{"n_head": 5, "rope_fraction": 0.25, "parallel_block": true, "init_std_o": 0.00634, "lr_mult_up": 1.18, "beta1": 0.95, "decay_fraction": 0.365, "batch_tokens": 65536, "seq_len": 256, "doc_mask": true}
MLP neurons of a small language model. Each row is named by its layer, matrix (up: input weights) and neuron, and shows model dimensions 48-143. Each number is 128 + 24 x the weight over its row's rms, rounded and kept within 0 to 255. Numbers have three digits each.
Before each neuron's rows, "fires on" lists the tokens most often at its 100 highest values on Wikipedia text that the model never trained on. A number after a token or word is its count.

fires on: "qu" 26, "os" 10, "ov" 7, "b" 6, "are" 5, "id" 5
L4.up605:154138125152128176128089112105145120108119169155103147086158162105126056185132141169138165119166174160087132133170128139115136134143143076121081092175118132142113132153109148116103114106134154092116108121130125143102166115126116093108122106138119128125110170149191123160102138157141177115

fires on: "or" 27, "ol" 9, "ich" 5, "for" 5, "st" 5
L4.up670:161131122128112137131128127098093104092124138104113140093173134091123156145150082141128124157126087109129182061130124147167140115149104101118113172110100139149132099101082141136159139087145094132157160128156137145151149089148153128084162143124106096125080098130148152081161183092161085120

fires on: "um" 12, "j" 11, "ash" 8, "ig" 7, "h" 7, "az" 6
L4.up690:133103134130059081139132109091119173154134082111151151111113133122129132125143115155125148119117161148132106099140125156147119146118151116135132151152131158130118136164130088110176115117143136153154132094131125144093130124152163138114146077104145101130152149135111095122124127118159131146

fires on: "-" 77, ":" 7
L4.up906:131062124133116174115166106090076150090152168102094136083122128125153124143129162103109146142146103133124109099170071132138114108151095099122134120141132129112107112115112154141134121140109104124155154110109146076149079155101154087134142118153117151120102074097062139136109123153137142175

fires on: " of" 43, "ot" 10, "ther" 6
L4.up582:120106094117073123142143124144140137133130116137124145137132161114129111177153114066132149121111126126156128181107110145143142138079155111109158078125128133077127120159147121159112132160113102139143175171140131144136103132160105123144105112139106143127156131102140157113191090135075093142

fires on: "g" 20, "b" 16, "t" 9, "ount" 5, "k" 5
L4.up974:149107111163174098119135128133105123126148125130146132088107114121144108138116151136143110142108135077100146121121165115110103156087105139106117118159132128123131134146132125146142126110149108137171099130149112130157111158131105120075125128176157129156090177103144102094126135124116111164

fires on: "and" 17, " int" 14, " Australia" 8, " countries" 6, "z" 6, "ow" 6
L4.up722:106095100169108136086147131124156143160113145136133153128095105097127183148140103139148125154131109101112132107093079154113132108122133163113087113133093112119125139144120125135169129154118130133149120145083096172164141136093166131139104132136174126108121135158100128121139155143095143149

fires on: "-" 42, "un" 8, "as" 6, "O" 5, "os" 4
L4.up517:105118109174135173167113108133136127130147165145152164154112177091143115141119098085106128119147166110131115116128088130149145104133122131081120133130091122145135124145145104137104113148134132140132147134141155125111116146158124122125114094157110081109124131106118107142123108151132104089

fires on: "ic" 22, "í" 9, "s" 7, "P" 7, "oc" 5, "c" 5
L4.up702:085123134124105093132151128120152143098105110092132128133113117149139108201110123166110146127117138087119130111100093119122111108094130107119158116142132094118139134099128116166118122151130146143078124136113146119152122115104118096153141159079132142080092110113144091149143142139051092123

fires on: "et" 15, "ir" 12, "b" 11, "t" 10, "en" 9, "un" 6
L4.up469:142096081139129133139153137167116146117131133136135120118130151053120122171114146136115115148116083134117121093135120138155173166128064136108149092105131141101124122114135140159097130097152077139146090124099173144127099127101113120102130133112153137124104148103074114131178180123124080123

fires on: "h" 22, "b" 20, "ph" 15, "f" 5
L4.up955:151160130131121134138151138121102071115104142134139126163134092128158141157115133116060096156141105150115086128148103095148120149136116104120096144101144098155071065164115101126158106124133103117154127118108131095154095100140133135138101139085130143119132132168097143136118143156103120163

fires on: "es" 13, "ust" 9, "v" 7, "as" 7, "ze" 7, "oll" 7
L4.up284:105122153137183166144145127150106152116133129081136171155159112133124141129075120162192133140127165134134088142129133119144121129121134105138123112120159132098126075136131138119102133116083154097102144136155116154114130164172128138142114105161144114132155159142070116155141158124127103113

fires on: "om" 26, "ph" 5, "omen" 5, "h" 5, "ld" 5, "th" 5
L4.up1115:123155138126149122150154129119106130106115147145102158120124148160120145169131098115137123132121115111117078150155068129109098118137120097137153176152089157106111092140116124134147136166132101122177144117094124109147109138131148114084149122098111084134172167100162070163115122139135125135

fires on: "0" 17, "t" 15, "ip" 9, " century" 8, "um" 7
L4.up109:135183145120115101108144110099152147107115106103145159125089099126198140118128179134115140094143148148100111132094141107143110108117137161117175138121124124158131140150078114164132132119110108137127161150135112152144135109184154139120110118100097156161138156123122136109162146137139161147

fires on: " |" 13, "0" 12, "o" 10, "n" 5, "an" 5, "C" 5
L4.up528:161137073149108119143138177107144146133123135117123130120125121148139117132129078151151115112119109114137144079168148093160107154099156139128102129130129157136111142184122131089147135159151144131106112155158119117141144178134109114108112149142162142142134164121139144101120115070096147137

fires on: "ing" 19, " |" 15, "on" 13, "ells" 5, "7" 5
L4.up270:114148107105167150120091131150120103105063151113139080163113143143155146129111128121095116109125124080101127119127152068156120109120119134125105109127103150133103136135137148107121125121113125123131167120091115129131167092177150090135118136132092085171202105076103163125156149110115115095

fires on: "," 39, "s" 15, "p" 6, "f" 4, "ou" 4
L4.up1231:161123138070130094132127153086093147146167154110144082163113144155128091151153142094133141101163117119122172113141150139151103122129088131088146153198145099129130097109091134141116120161133076080119092139118179143166120139140133138121139109098085106130117147136163140127140119120111136123

fires on: "3" 13, "1" 11, "9" 10, " time" 8, "2" 8, "8" 6
L4.up982:135085119155132143097126148137128116137105142119107119120128077143140174140122149113131145156093124111115078160152159121102137134125139120069141154133140113144107112134160119154135129146099143114134134166133156151142112116103158149133126136160109136134143123114149150114123144137166178128

fires on: "a" 33, "ult" 7, "u" 5, "ind" 5, "am" 4
L4.up1250:130125098117115156138115136139100145145160154166124105150132141125160106107127140125123096088131130132179169094117145096075126147146117172109098093110120166138113132077124142099142132138158097157090099157093134126124134145135151146109133128150166094125132144148127153115130162114097143132

fires on: " San" 27, "it" 10, "at" 6, "v" 5, "196" 5, "ts" 4
L4.up547:172133111101153128147156178120091095111124119145140116079110096169104122162129095156149133136150149089139090124119091088126125116140117150119136101108109133110130136140147154133133150139128112148106154150151156093144112082155124153161144096129116130125141084132084095119153158131159133149

fires on: "." 36, "olution" 12, "em" 5
L4.up945:111146131117117141149177119165140137125132158179149130089162123126084147102099159133098158109125146145149112112131111151137124103147136113132143130099098130163168148060157107117113157132149085132126069164138103135149117117145099097119124105132101133134171127121120106078105147090159155130

fires on: " |" 30, " (" 11, "r" 10, "f" 5
L4.up745:140127126104150123142108078158139103143116138162134141124146147156141162098132145126115084152138110088109124152149164125144152132100125112145103074130107095119138096108092148103143119113138124162117131104113150140114114118113087109130119114097162097132136133113130154153133124172117131159

fires on: "ard" 17, "re" 14, "ot" 8, "5" 7, "6" 5, "s" 5
L4.up46:122160099193168104118126159159074085102135180133107124121087110163171143126171095144073116139158145135140125122163124119150173151150094127115132098138108132096120132118111178138120129130187121082115142107167120116125122151145153168133100164112142103114107099121128138160085147101087116156

fires on: "ch" 20, "v" 18, "or" 10, "l" 9, "b" 8, "to" 5
L4.up965:133153055116121149117107147124134105093120139137168130157096103136136116108119127118143139128130150090105134135142127133154135100158126145108196130125160134155121116104128130167124149123132139111122135134136122145122170110100136195108092125146160177153116115182095128115104065061122096191

fires on: "it" 14, "r" 12, "l" 9, "os" 9, "ran" 4, "m" 4
L4.up869:107149123136111136110149118178123119091094144143135137105115146123153104136096153123176129142125112102101162144145131097152099100071116128128155169100089111116169107107130150115096130151158100086099103129123101131090127138136164113178124111096137138108104117154101164118112148155150102111

fires on: " San" 32, "an" 20, "." 10, "unt" 4, "il" 4
L4.up688:122115166101149113077109130129138136138159143142137131162140176133146126183083093147132117120120160100117120071093079147129140107130135128089129142135110124155184137121196089131149115112127149109123100172133138091106128138138106167169115122141132118140114119153143124140088127133100129116

fires on: "." 47, " and" 6, "n" 5, "ate" 5, "an" 5
L4.up1044:132069070141085116153137102143117162132144114128102124114101166157164150146123098112157118130130072154155147120076117121144090101139103103155111093115099167121162122147134140130114079102106109148109111122142136139084110150102088123128171139161119150150155119171103117127134104108133152161

fires on: "ag" 12, "h" 11, "um" 10, "ay" 8, "om" 7, "k" 6
L4.up233:153190136122133100094114115124128122082134122131114116138137084140102141147151094162157134105133169114101118141108209136104149171130123120111133135128119146096114157116123142110151116163138140093066182147141118145156136136110089084096156148137105143146150113145180081146109119123121110105

fires on: "ra" 15, "or" 13, "l" 11, "in" 8, "st" 5, "al" 5
L4.up789:115173091144124148113135113091083110106109150136140129133142119102124140155164154088144116121151126090131150148162127133136145090121106126125131092121109189155141125101129179132168106161143070156134117217158176152113145117128175159151168098105121156160100157157116152141097163129151114114

fires on: "z" 12, "at" 11, "ar" 8, "i" 8, " San" 6, "an" 6
L4.up1120:094119126141162153113181115161095127132138130142127115132147127119122122154104129144137109121113141151132120154170125121111131150158152103110121119121124101119156136121072118122118083104164118145098111143124126093147129113102098121138129181169172121126114148104121116090141113136136127159

fires on: "ast" 28, "|" 9, "e" 8, " She" 7, ":" 6, "g" 4
L4.up551:094153151127120134109103102131095112128118144130142140122105105143134104146104161107136158157109103137130158154131099112164131127124099134113145105186121150102132122107158107158142160123072122131114147125130127144189144146123127123150129100107098134148136147111076102101153093126132151137

fires on: "." 39, " " 6, "in" 5, "ge" 4, "D" 4
L4.up666:137115158132117112119125096135143113113132110151129145121110141156133144140118105080168144118107121155127100132123129137143131105142110101137120161149150139154103077116163084071123162150106107156162175158132124130104125139175118173122127135189158152165150166163151119144129169122162128126

fires on: "al" 14, "id" 11, "c" 9, "ar" 8, "re" 7, "ad" 5
L4.up677:153176114151185080092127099184129099111112131130131096115136119177106146136148113147157123137118153103143103115175114121170135097113106127104096150148132138079121108098135156129163139107153120099110111138162151121101106153129089172110126093117109140144130085143175122109135144120152143127

fires on: "re" 17, "on" 13, "it" 12, "ric" 6, "ill" 6, "or" 5
L4.up357:119139196144114184175147140139165127122111138122128120123126073124144082121148092103139165149140142106109143105099114137111137142117114143123148092101130122132096134144136135168109141119109171152127155101115139129115163114132149129154111159135096146154143115093138134112151149120098137152

fires on: "it" 23, "en" 10, "u" 6, "as" 5, "om" 5, "ac" 4
L4.up839:125139121126127125090147071119147139145140134141130111143108149095177103145106156185131108129123122118125122143150143149141129083085106118112135126122147092144127121116135169120109147148135129129185084133144133107163151100129136130083123147152119147139119132164159104142133100147139129093

fires on: "om" 11, "z" 11, "y" 11, "s" 10, "earch" 7, "b" 6
L4.up569:108107142110150143125107183147133144133134092090130149103137102118123141152225103078142130124108147089168126145128124144098118106128117161082138107150121126116074124090107122137133126134125129113116134179076161132148093119131114126124144135140106134088107147135112140101098154164117147109

fires on: "j" 25, " |" 16, "le" 8, "m" 8, " " 7, "iv" 6
L4.up149:141126137021093131107155123121160144096124087145119137152170080131165114119096085138132105126108158158160074142170140113152126110130145159175130159151123151124106139088129145136113142129131106150094118162121109135143148109112167131151124096117142113120134170094141131092099123112166103117

fires on: "r" 16, "l" 13, " first" 8, " hand" 6, "board" 5, "ir" 5
L4.up449:134111102123133150167127138149110126088120148110125121152085119140147112149136109127120127157125128128092148117122113124148161089102154088152214140151099178131130147094140156122129139125152099122149159142124102153139119142140128148144111132099084106177144097116148099084101141132139133141

fires on: "w" 14, "." 12, "k" 8, "y" 8, "ak" 7, "ic" 6
L4.up1176:136124079121153132116106146141140120125127142161153070088048171110130124148138101140123112125140125137084186131154178160139142070142076123121123129139165134144144095136133135144104077111146119115123108145122138143115146109141129108162192173120094144130201120116074116074140089087126147172

fires on: " to" 17, "ri" 13, " and" 8, "p" 7, "rap" 6, "av" 6
L4.up866:125132133126102157193120181136121144158118117133158134096131102173112089106133117140118162143125099126141107159143119109104108108117131142095122096163104104104099094160126081100113126138091163155139130145144098135136123108101112143132102125152104137113126142128078152117150121128148083125

fires on: "b" 37, "er" 9, "ar" 7, " power" 7, "ad" 6, "p" 5
L4.up489:142107114133139098117115117185150138137103100106099128161116151157162108175108076132099171134136145160123141133173124143135086118126101101121131130162112134144131109087118151096137135125126116162137121118140152165115144106184127166114169120124148119131165141142126104109149129074157093139

fires on: "v" 37, "pl" 15, "ur" 5
L4.up563:150156138140138151083138145130108131144088153147123108109113173105091101123154138133125130135147134114150106133090106200107093092092125149109198185115118120119115142137142132193139144122145198115112090175140107117108137119095159156137165158136097152171124106107101106129099102167152126152

fires on: "5" 13, "9" 13, "1" 11, "3" 10, "4" 8
L4.up412:165170107129098134158109134115141152122092119118158082116153133148116060171147139084123105141156106110085122111180122126171138132097127121097116150158108105158135161177126116096116136142087092144128125125107136120137096114113146147174140132169154133134137133052133128098130099119143121146

fires on: "b" 14, "est" 13, "l" 10, "ol" 10, "y" 8, "m" 8
L4.up87:111154137127122122130155105087152115165134169169093139124132141089131109156161158147153104142137126126170147158153102139159173121153146142108135132096098092081126100135102147099144098110159149137111148113163097095105094088103126110166141103137127113113140116122123116123120136172110106092

fires on: "s" 13, "st" 10, "c" 9, "se" 7, "m" 6, "ats" 5
L4.up672:109159098100164119144091095120135134116151084148167086131089111125091141159151152135132086092179142086093168113134140102103116152105132098114129115146101142129100126119122125120137101124132117140109105126140150178113095081150140092097118162127115120098175095134137140136109149133083115120

fires on: "m" 18, "al" 10, " or" 10, "9" 9, " and" 7, "s" 7
L4.up275:104120122095122140107129140103100111112095107142089158156144078117117151106100135109152130103167109156156107114115095105113146127126151138142135170157130104106141119112173105120119118099198089089127124158122123160096118133116109131147158099125146138133101129136142078112150158158155180143

fires on: "g" 16, "ess" 8, "is" 8, "ur" 7, "b" 6, " in" 5
L4.up1068:115118147166087100175144100103157100194122147129163118119150163147130129166138126125126153123126105175121132168140124140180119133107061104129167151157170091127107186128111175092126145165142133113091148172086118160094136107165071164154129132116129158122142146124138151079136116152099118118

fires on: "ly" 26, " most" 17, "ely" 5, "he" 5
L4.up49:120080135128124101148103141149125133079112159108126107140122144142106135127103123108160141140185171139115133144133155123153128105148161143161123090147135110106131123170131134117135119092156105165127137118111105128132098161123101127132090084154147128120122091092110155107164110125143146108

fires on: ".S" 23, "." 23, "t" 5
L4.up829:090113130096146118113099117123154130133114160183148142123129112138131145139126125155141153072137171173107135125137104149170106098102118155137111161113126096136138143102092046128134129137099119119187145087105159161144138118085130149138106126121147145140140087126160146137135145068127145143

fires on: ".\n\n" 49, "." 11, " |\n\n" 8, ").\n\n" 7
L4.up111:170118140141140147122171133150102132134132149137133139066126127135147074183118146172101136096133147124129152147113141142141106074156122121102104099132120142125136152113158115130159144142128128138119131111154155151187127121110154120113119099130111109160120121099139136102122140138158117134

fires on: " " 32, "c" 6, "–" 6, "h" 5, "ri" 4
L4.up454:137112185123082094119112125115112101129138149125092101155145122114078103164131114141139170106125142141157117139125184116088118096119152077096127125118079082143133097145139128124132087091153131161125148128142143133129116109137127134120149093167129098121119147108114117137139114117163104118

fires on: "en" 12, "n" 12, "st" 8, "el" 8, " first" 7, "th" 6
L4.up996:102132088144072142146127137154116118146174134138167111097088122112134112132119176105145123148107174116143131106145163134161108128187149134159115128100144127150125168144142088160145122035127113127140127139151148158126143134100141128126104155109130166111154132141123139128143133122135107153

fires on: "s" 29, " well" 18, "ly" 7, " also" 7, "st" 4, "th" 4
L4.up1114:107133108146126123140143124130124115128151163152153101162141127149110155139137136114114135144156174110156130142147120170092097131134106156080140135124139130124099125119126072126117135138121115087123124137124108158132130135089136166116123169170131157102129124122097118131068102111162123153

fires on: "," 23, "un" 18, "y" 10, "k" 8, "–" 8
L4.up902:148147089119101122175130174123151137175106113176163096136131170135157136145141132143082085109130074117103109100146136116164098096134120119123163144140141142118122132130089115097129161099125097147128117189114145165141120119150135156116132183148090132158115138131113162116159165129100093127

fires on: " and" 14, " of" 11, "0" 10, " to" 9, " or" 7
L4.up1121:096127113116130078120133115112146136110129085119124116140131137120150145090122132092109150120176126131157093158112135129096122131116110127107098113138127110118157107132101134105124129118210118128084155120136112147104169130176154128108130103107112126142108087135117106140121132185100142123

fires on: "an" 15, "k" 12, "p" 11, "os" 8, "ut" 7, "ros" 7
L4.up242:108144142112117128085177147116119167156140118137128129102152120080116112100146110119123129160120166184116108135107129130150150108123134110123125129072116147124143114114117088095135132113118144126074149095127114128112120150087136125129141119155124145156125173132144115107132099133078137188

fires on: " " 41, "i" 34, "^{" 4
L4.up221:135109132145142165124155159152152164118119154113127099096070098134144134103139134134117124155141102135123086116146072131112176134081096119144094125102106126121143071050087106124099127115136123154112124120100132112145159123073140123154131142127117107137121168151168117132156118141118085122

fires on: "b" 26, "ill" 12, "il" 7, "an" 5
L4.up401:155161105062146138140134120137115126144119148093129137114106133134129177135112156101140107119127149101128145110136111121116126142101139134131149154111144136162181089174178120152112148105143092106137093168092117126135157180153151118117141125122198129128128113138123136123130152145092136116

fires on: "c" 24, "m" 12, "ter" 10, "r" 5, "ir" 5
L4.up671:093160107114120117114115158135159071093135139127062164147112129162156053112185134111158147134154149095156106122137119094147125147122102105122158085121102098136145146115182125151089136133104164118156140156136134163118071109128167099147083132113146095119188175132087074152122167169161110093

fires on: "ur" 14, "er" 14, "r" 12, " def" 9, " ab" 8, " ra" 7
L4.up881:143155110130108189107128149123121171096100137129144149114152110122166093148100149149105120152138098138111192105146134143153132071092125117122122134131138119148150139162136135159176093181129163135148142159180146128133088108142143161084168108104103137155163128127114115128135106141119120130

fires on: "s" 20, "e" 16, "g" 13, "oss" 6, "f" 4, "res" 4
L4.up479:187133090115107135131116165084149159108124090134126064105092149143113138124132104118114178095119133129131172129155133159175081116092124133128164139106101123106133088161125129132109149139141138149135090116110149146097078134129120163064138128112134158135144143102109099131117120134145121125

fires on: "ing" 24, "ors" 9, "ur" 7, "ress" 7, "ir" 6
L4.up733:138067107087141131144115155105097139123134119138134153129125175127147119160135155112093104145136139143104146143154117130138099126136165129153118108134127117137145124114129107103108104166137110166145122128156142139086156135133139129119144122117098147132155153147137156151154143071112136132

fires on: "e" 18, "w" 10, "t" 8, "l" 7, "re" 7
L4.up1183:133116168126144114107117129110153117125124108101104149139075146106136152163148120152117131124094096129131126103126090126111120144104150113185137119134126077110124108117133064114095149125124124177146125132099119127157112149099110175126108160109149127134149122135151137175121146126145165100

fires on: "or" 17, "as" 10, "h" 9, "r" 9, "os" 5, "id" 5
L4.up1124:134136132130100082162136133118202143074100109123086116070115099123136168137118136170132152092085150116129136143149198135118127095092090102135125089148131136131102136101108188193142115158120140134115103129155087130093145092103121155114133103127121135132135134154124100133122159099168136134

fires on: "m" 18, "l" 7, "un" 7, "n" 6, "ch" 6, "id" 6
L4.up148:099120113116118148090167134119113153164106127121180115107073123119183101186136118120142121113123129129150147138125164127119122102135112140117144134146122097141127101078169074171090080113161129137120082136150123118128163143127142145070181109094113171109133116150139131127128159150137147088

fires on: "m" 16, "ol" 10, "n" 9, "l" 8, "om" 7, "og" 7
L4.up521:072160135135121131092131161108092127104116143169130121143130164105090089128146145142189087121151150148139134157091125117162095124109187124130116120140130081160148153084153139150104141115142119124109086127106171139111094123118141147170114191126179084109085121080104139118128110138092137164

fires on: ";" 19, "r" 10, "l" 9, "t" 7, "ó" 5, "bl" 4
L4.up538:136107118153088065069132134156105060124138120140148119174122109144142102150134130130123125129138129117152112134108121142129130122143112117122105143151087102136162134093152142138142120139145133108130139090158144112174163148134115141130119143098156168114133118113081122114151117165182114150

fires on: " such" 29, "ater" 8, "b" 8, "f" 7
L4.up36:145125164155119118157150192095133114122106136147113123168094137153110142170113098144147115129137117120112174170089138114110123129159117105119135097138104115140086144119134106138122169170098113087140106129110118123109132141091158081142132134131130159104113159125101111113125136134099100072

fires on: "m" 17, "mer" 14, "let" 11, "art" 9, "j" 5, "-m" 5
L4.up665:112164126137146125121125157097139137094106131187100141163145144126128131111142121083125118136176113141147123144102119095128102136179138096123169156150118142152117172116122123143123125163151093115122110166098074159091134126137169107096100112134137109147115148127094111122109106091131126096

fires on: "r" 15, "pl" 10, "ur" 8, "re" 8, "w" 6, "l" 5
L4.up737:158123131151104164134087134105087110138123126127124129125121139147141159140139199143152152127152110116160127135175174097097125111094144125127122108098074108101140145154143156164143172130125132112182128136178147114124134160168137126140119143119115100129144128111119138080163124177189098164

fires on: "n" 19, "\"" 15, "s" 11, "e" 6, "al" 5
L4.up1177:114125125077107117121134119126129085137110160108132089107104106143125109121122134152123087165143126125124082124146158149125136154099163155156165103083116103131165141075148167118125126110122165107108137099101121139146135125131111168155117160082091157126113113132128125160130126143134135158

fires on: "n" 14, "," 14, "a" 10, "–" 10, "or" 8
L4.up139:098138097157141120166130091102126127138146141097137088140095157092098132077119153129142093133098163164146120123141104133094158110113123127112105192142107093147158133138133128138117140134157190150142164129133096142087127108129105111165161148130152117135133154140116159129096158092069149173

fires on: " of" 17, ":" 16, " a" 10, " Her" 10, "es" 6
L4.up888:136129141136118124116118139152134115125095128100157142106131145098178102169142118133134135150129157119156145134107172110177104104110078139104146116088146165155110169118148144134168140124149132131100203117067144152138107133113164104145099076149114110096168125112169094062138122105143100128

fires on: "at" 21, "k" 10, "er" 7, "ah" 6, "in" 6, "un" 6
L4.up1226:115125101143121160134149152121130125160119122163153138138121171123124097140099098136156123125150099098158111125150112160136138119174166142157118099126136097144114132114130105119136148100107108164081100111130159130133098193134148134125109128160157115144107102151135106142121113121146052160

fires on: "i" 27, "ic" 24, "u" 9, "e" 6, "as" 6, "o" 4
L4.up948:106117114154156170137144144127109147127101113123161128119113099116124091156126118124131110130159131168112104111166075115132124112143136104132119134122160149153137139133133175093101128140148126131140156102147139101122150132138159096145133124128108103144123120121128135114148128109110160138

fires on: "h" 30, "s" 19, "r" 6, "k" 5, "ri" 5, "ipp" 4
L4.up285:123141092123154128185149132155152147157140138144109077131157173118133125130183096162129134123150123085112132107138128125103083131146123137116115115133122155065094056103105101138156130109116140118130161155158126107104179102121099122144131138141138121137117075156168122146093111077152109147

fires on: "or" 19, "om" 15, "b" 7, "m" 6, "ur" 5, "ount" 4
L4.up3:140120142165064121139154080101119109114161126145076142149113160095154149142117113112134125111132141142122139106093119163120120128128107116152114170148156141141142128154176173157129146126117121118113137196061116140143130140128155108148147130168173112152116130099107121140135118132109158159

fires on: "ut" 19, "it" 15, "c" 7, "or" 5, "ast" 5
L4.up1171:144182105099100137097123090079117122168105126111104111159121148095119147141150107130117110121115107147155162111116136117142120120125107154129113152160106110100129118164134153155072140147074115164109144178132156097155147135143171137140140106146127095111131104158111164121149131115142188102

fires on: "na" 14, "ie" 12, "one" 11, "I" 7, "a" 5, "ah" 5
L4.up1156:156147112168088150122132141126088125127157147106150115163087086141159109117094111127141180132133141142143111140100110096075082125117177107138154138127076158116134149123145146103155153098135107118130187115141134109091132142108127134138114118148140157145153140154126137120134075112146123126

fires on: "erv" 26, "v" 7, "re" 7, "c" 6, "'" 6, "ult" 4
L4.up133:142178169158146134171198164145093131099195115138165156144101158105115129149087160111125113123096150130083133102092104123126160107152153124112093114144128107133090134111104133094150131162081096132112117128099140128150146124127123143148054109116112165157116154125159144130109140135111108139

fires on: "c" 21, "on" 12, "re" 10, "al" 7, "ing" 6
L4.up976:173151143148151092130145156143115126125129129133059137147125084135146123104143063106141156173112143142112109160158149134138100125143120087150130117115178116150106124140133169157170105131099114156137139132155137123135087135109130185134093100143133180150170128097117112128167117146116094146

fires on: "it" 19, "z" 16, "h" 14, "ill" 7, "g" 6, "ut" 6
L4.up697:125116105090101130092171144099149115117145145108099103151107104108144137163123112125153138158137117144146154101135152123142122128162131137110184153120122138114142119133101178136136067165117127109156118115133148159146147137120156117113070127171117121142119124104155136102131121116175112118

fires on: "ass" 10, "ur" 10, "m" 10, "p" 8, "ort" 6, "os" 6
L4.up60:118129135142100062147146128182133107098113160113135150102178106086122109125137156149104111097125107135132134130150117123163127139126122170095110142126123162129123068158142112144102179099124158142127090087180139170132123156142142139128143120132111113177135109119155123141147139135068138141

fires on: " However" 18, " so" 12, " but" 8, "ing" 6, "ore" 5, "es" 5
L4.up67:171188096142110142093131147103196130114122157142095140116140133104153111154106123121192137066103098139120157128108142118162142117145132169130152137156063102162124128133143147153108128105133123107118133136125131168121120126125164098113132105150121107132114146119133128129133065159151174088

fires on: "h" 23, "ou" 17, "a" 9, "b" 8, "s" 8
L4.up340:144135076145134124143132133141093096130137072124115122113087154140089160151161135137139145140138106122108159122151098128124119129145120131123131143170116116116152141152171148085141130187111140100124134140125109133133119106110116138141147161101078103150129117184121135130117135128137155107

fires on: "ot" 16, "s" 10, "b" 8, "w" 8, "nt" 7, "or" 7
L4.up562:095125100150115127155133108141103126112125145091129145166102156124168165130139141113122121143155171091115143121174082114101147129108149133102130134152135074099097098126098142136113132144112076126114122157114171134167127112083134139160111122127138173149121135138122139130121136100133120123

fires on: "c" 25, "at" 12, "am" 7, "ric" 5, "6" 4, "7" 4
L4.up1061:126159099146138091145124074110163112144139151134142148137100118131142127145090189126164150151124141132085099113096062133116083134134121094077106092093174100174127151172112092125139134166155101087116125155147138139151162122147113168140164151106131147159149133167082157151132113088163138120

fires on: "an" 16, "ap" 14, "ur" 8, "ar" 6, "om" 6, "ag" 5
L4.up639:102127097132100132125138150158093145096127094144139087179161136127156142130127136132092123130130109105183175162159120110099110118121097136148118124148172132119114093152140154092145137112170124147139145107130106102115130142154126154112126131104148134153127086091118121173124149156110134101

fires on: "an" 32, "or" 16, "ur" 10, "p" 6, "b" 6, "y" 6
L4.up478:127145120136111126132087105181126161115137136162139132133103161121134159086155126093127108134152120159150159126127084171139090130156113124136127139161088127073141098144110157064096106124107161154114123107161124121086107136163098154108153161144103137164104130149117156130129107102084114123

fires on: "ur" 19, "s" 16, "y" 7, "ir" 7, "ts" 6
L4.up973:173085133149144101064120181134125158147113124117151136083105105128122130109155181177153151110164104091105119145159124133166144093126122153142117138128097094170102112118140107131119171136164121113160117150174127120135103120161126140126167125122083143158092098145128065136077104164113147063

fires on: "l" 13, "ib" 12, "er" 9, "al" 8, "ial" 8
L4.up750:105103133097176143127168109146103131125120160113108103149109179140131156095124143119102099097128125143128119139161142115170131114095106168101128122125143118132151125078132169156125104130137167108124127131146119152144150139164127175131139115127160111134147086163134085098114144125162114159

fires on: "c" 17, "us" 14, "re" 10, "es" 9, "as" 8, "inc" 7
L4.up889:110137134121170192184165107112130163114121153150123150146110128083110133099113145123213157168118156106136152081118129145141115101160153085138111156123119123144108145130122138143160136120099113148147142117129184160102142098139110121088116141102135139105148148152118104098128090136132096107

fires on: ")" 23, "el" 20, "l" 9, " medal" 6, " " 5, "al" 4
L4.up990:134132123170108174106157131127082172093142119144102119120129177135176130160081131162109071101094098139109154123123135123099101168043109150113114119201117169121135129121132125145090149130164164171142145141131119127105099107117126107099149167093138086115152093136160093141153162120147114096

fires on: "er" 12, " It" 11, " goal" 10, "uns" 8, "ird" 6, "ik" 6
L4.up846:103116189095115134102146133142141100102084115126162091119131130104153091148134126126123136110107166143099144123092121122143113100132113171126138133119118164118152130146114128121070126145116102125150149124133160127073093143122129128139110108133119135100074129136159115134160128136126092169

fires on: ":" 21, "ic" 17, "'" 13, "m" 12, "ze" 5, "st" 5
L4.up243:130157126107135136131130123155105135129082138111109113139128135123142107139123098097107172119088098091149098138066088147124122099116095082122118127106172129127148120136131124176094081169100089141093142147149049105148119120112114145118155139132136082113113114142067140104115154095108171131

fires on: "and" 13, "an" 11, "ory" 11, "s" 11, "ant" 7, "et" 6
L4.up938:091143187151130143153128118101129099126145126087124140106139163154105117152139086131125098100130091143144097136171120133131122092158090150158146108127111180162117096104163127109150147136109048132152158090124078122149115149152141142144154131139134107127135129123138144176085110118120079137

fires on: "t" 24, "e" 13, "l" 11, "ing" 6
L4.up992:093130123144158142108140134121079092112112158160135140102156122134097136127125128150104121090124100150096116125111096130130116098122149148171129091139144146114131129090083104166120133100138127135165090096159165141146118159139119145139143175131130114128111070168119148114151190104125152075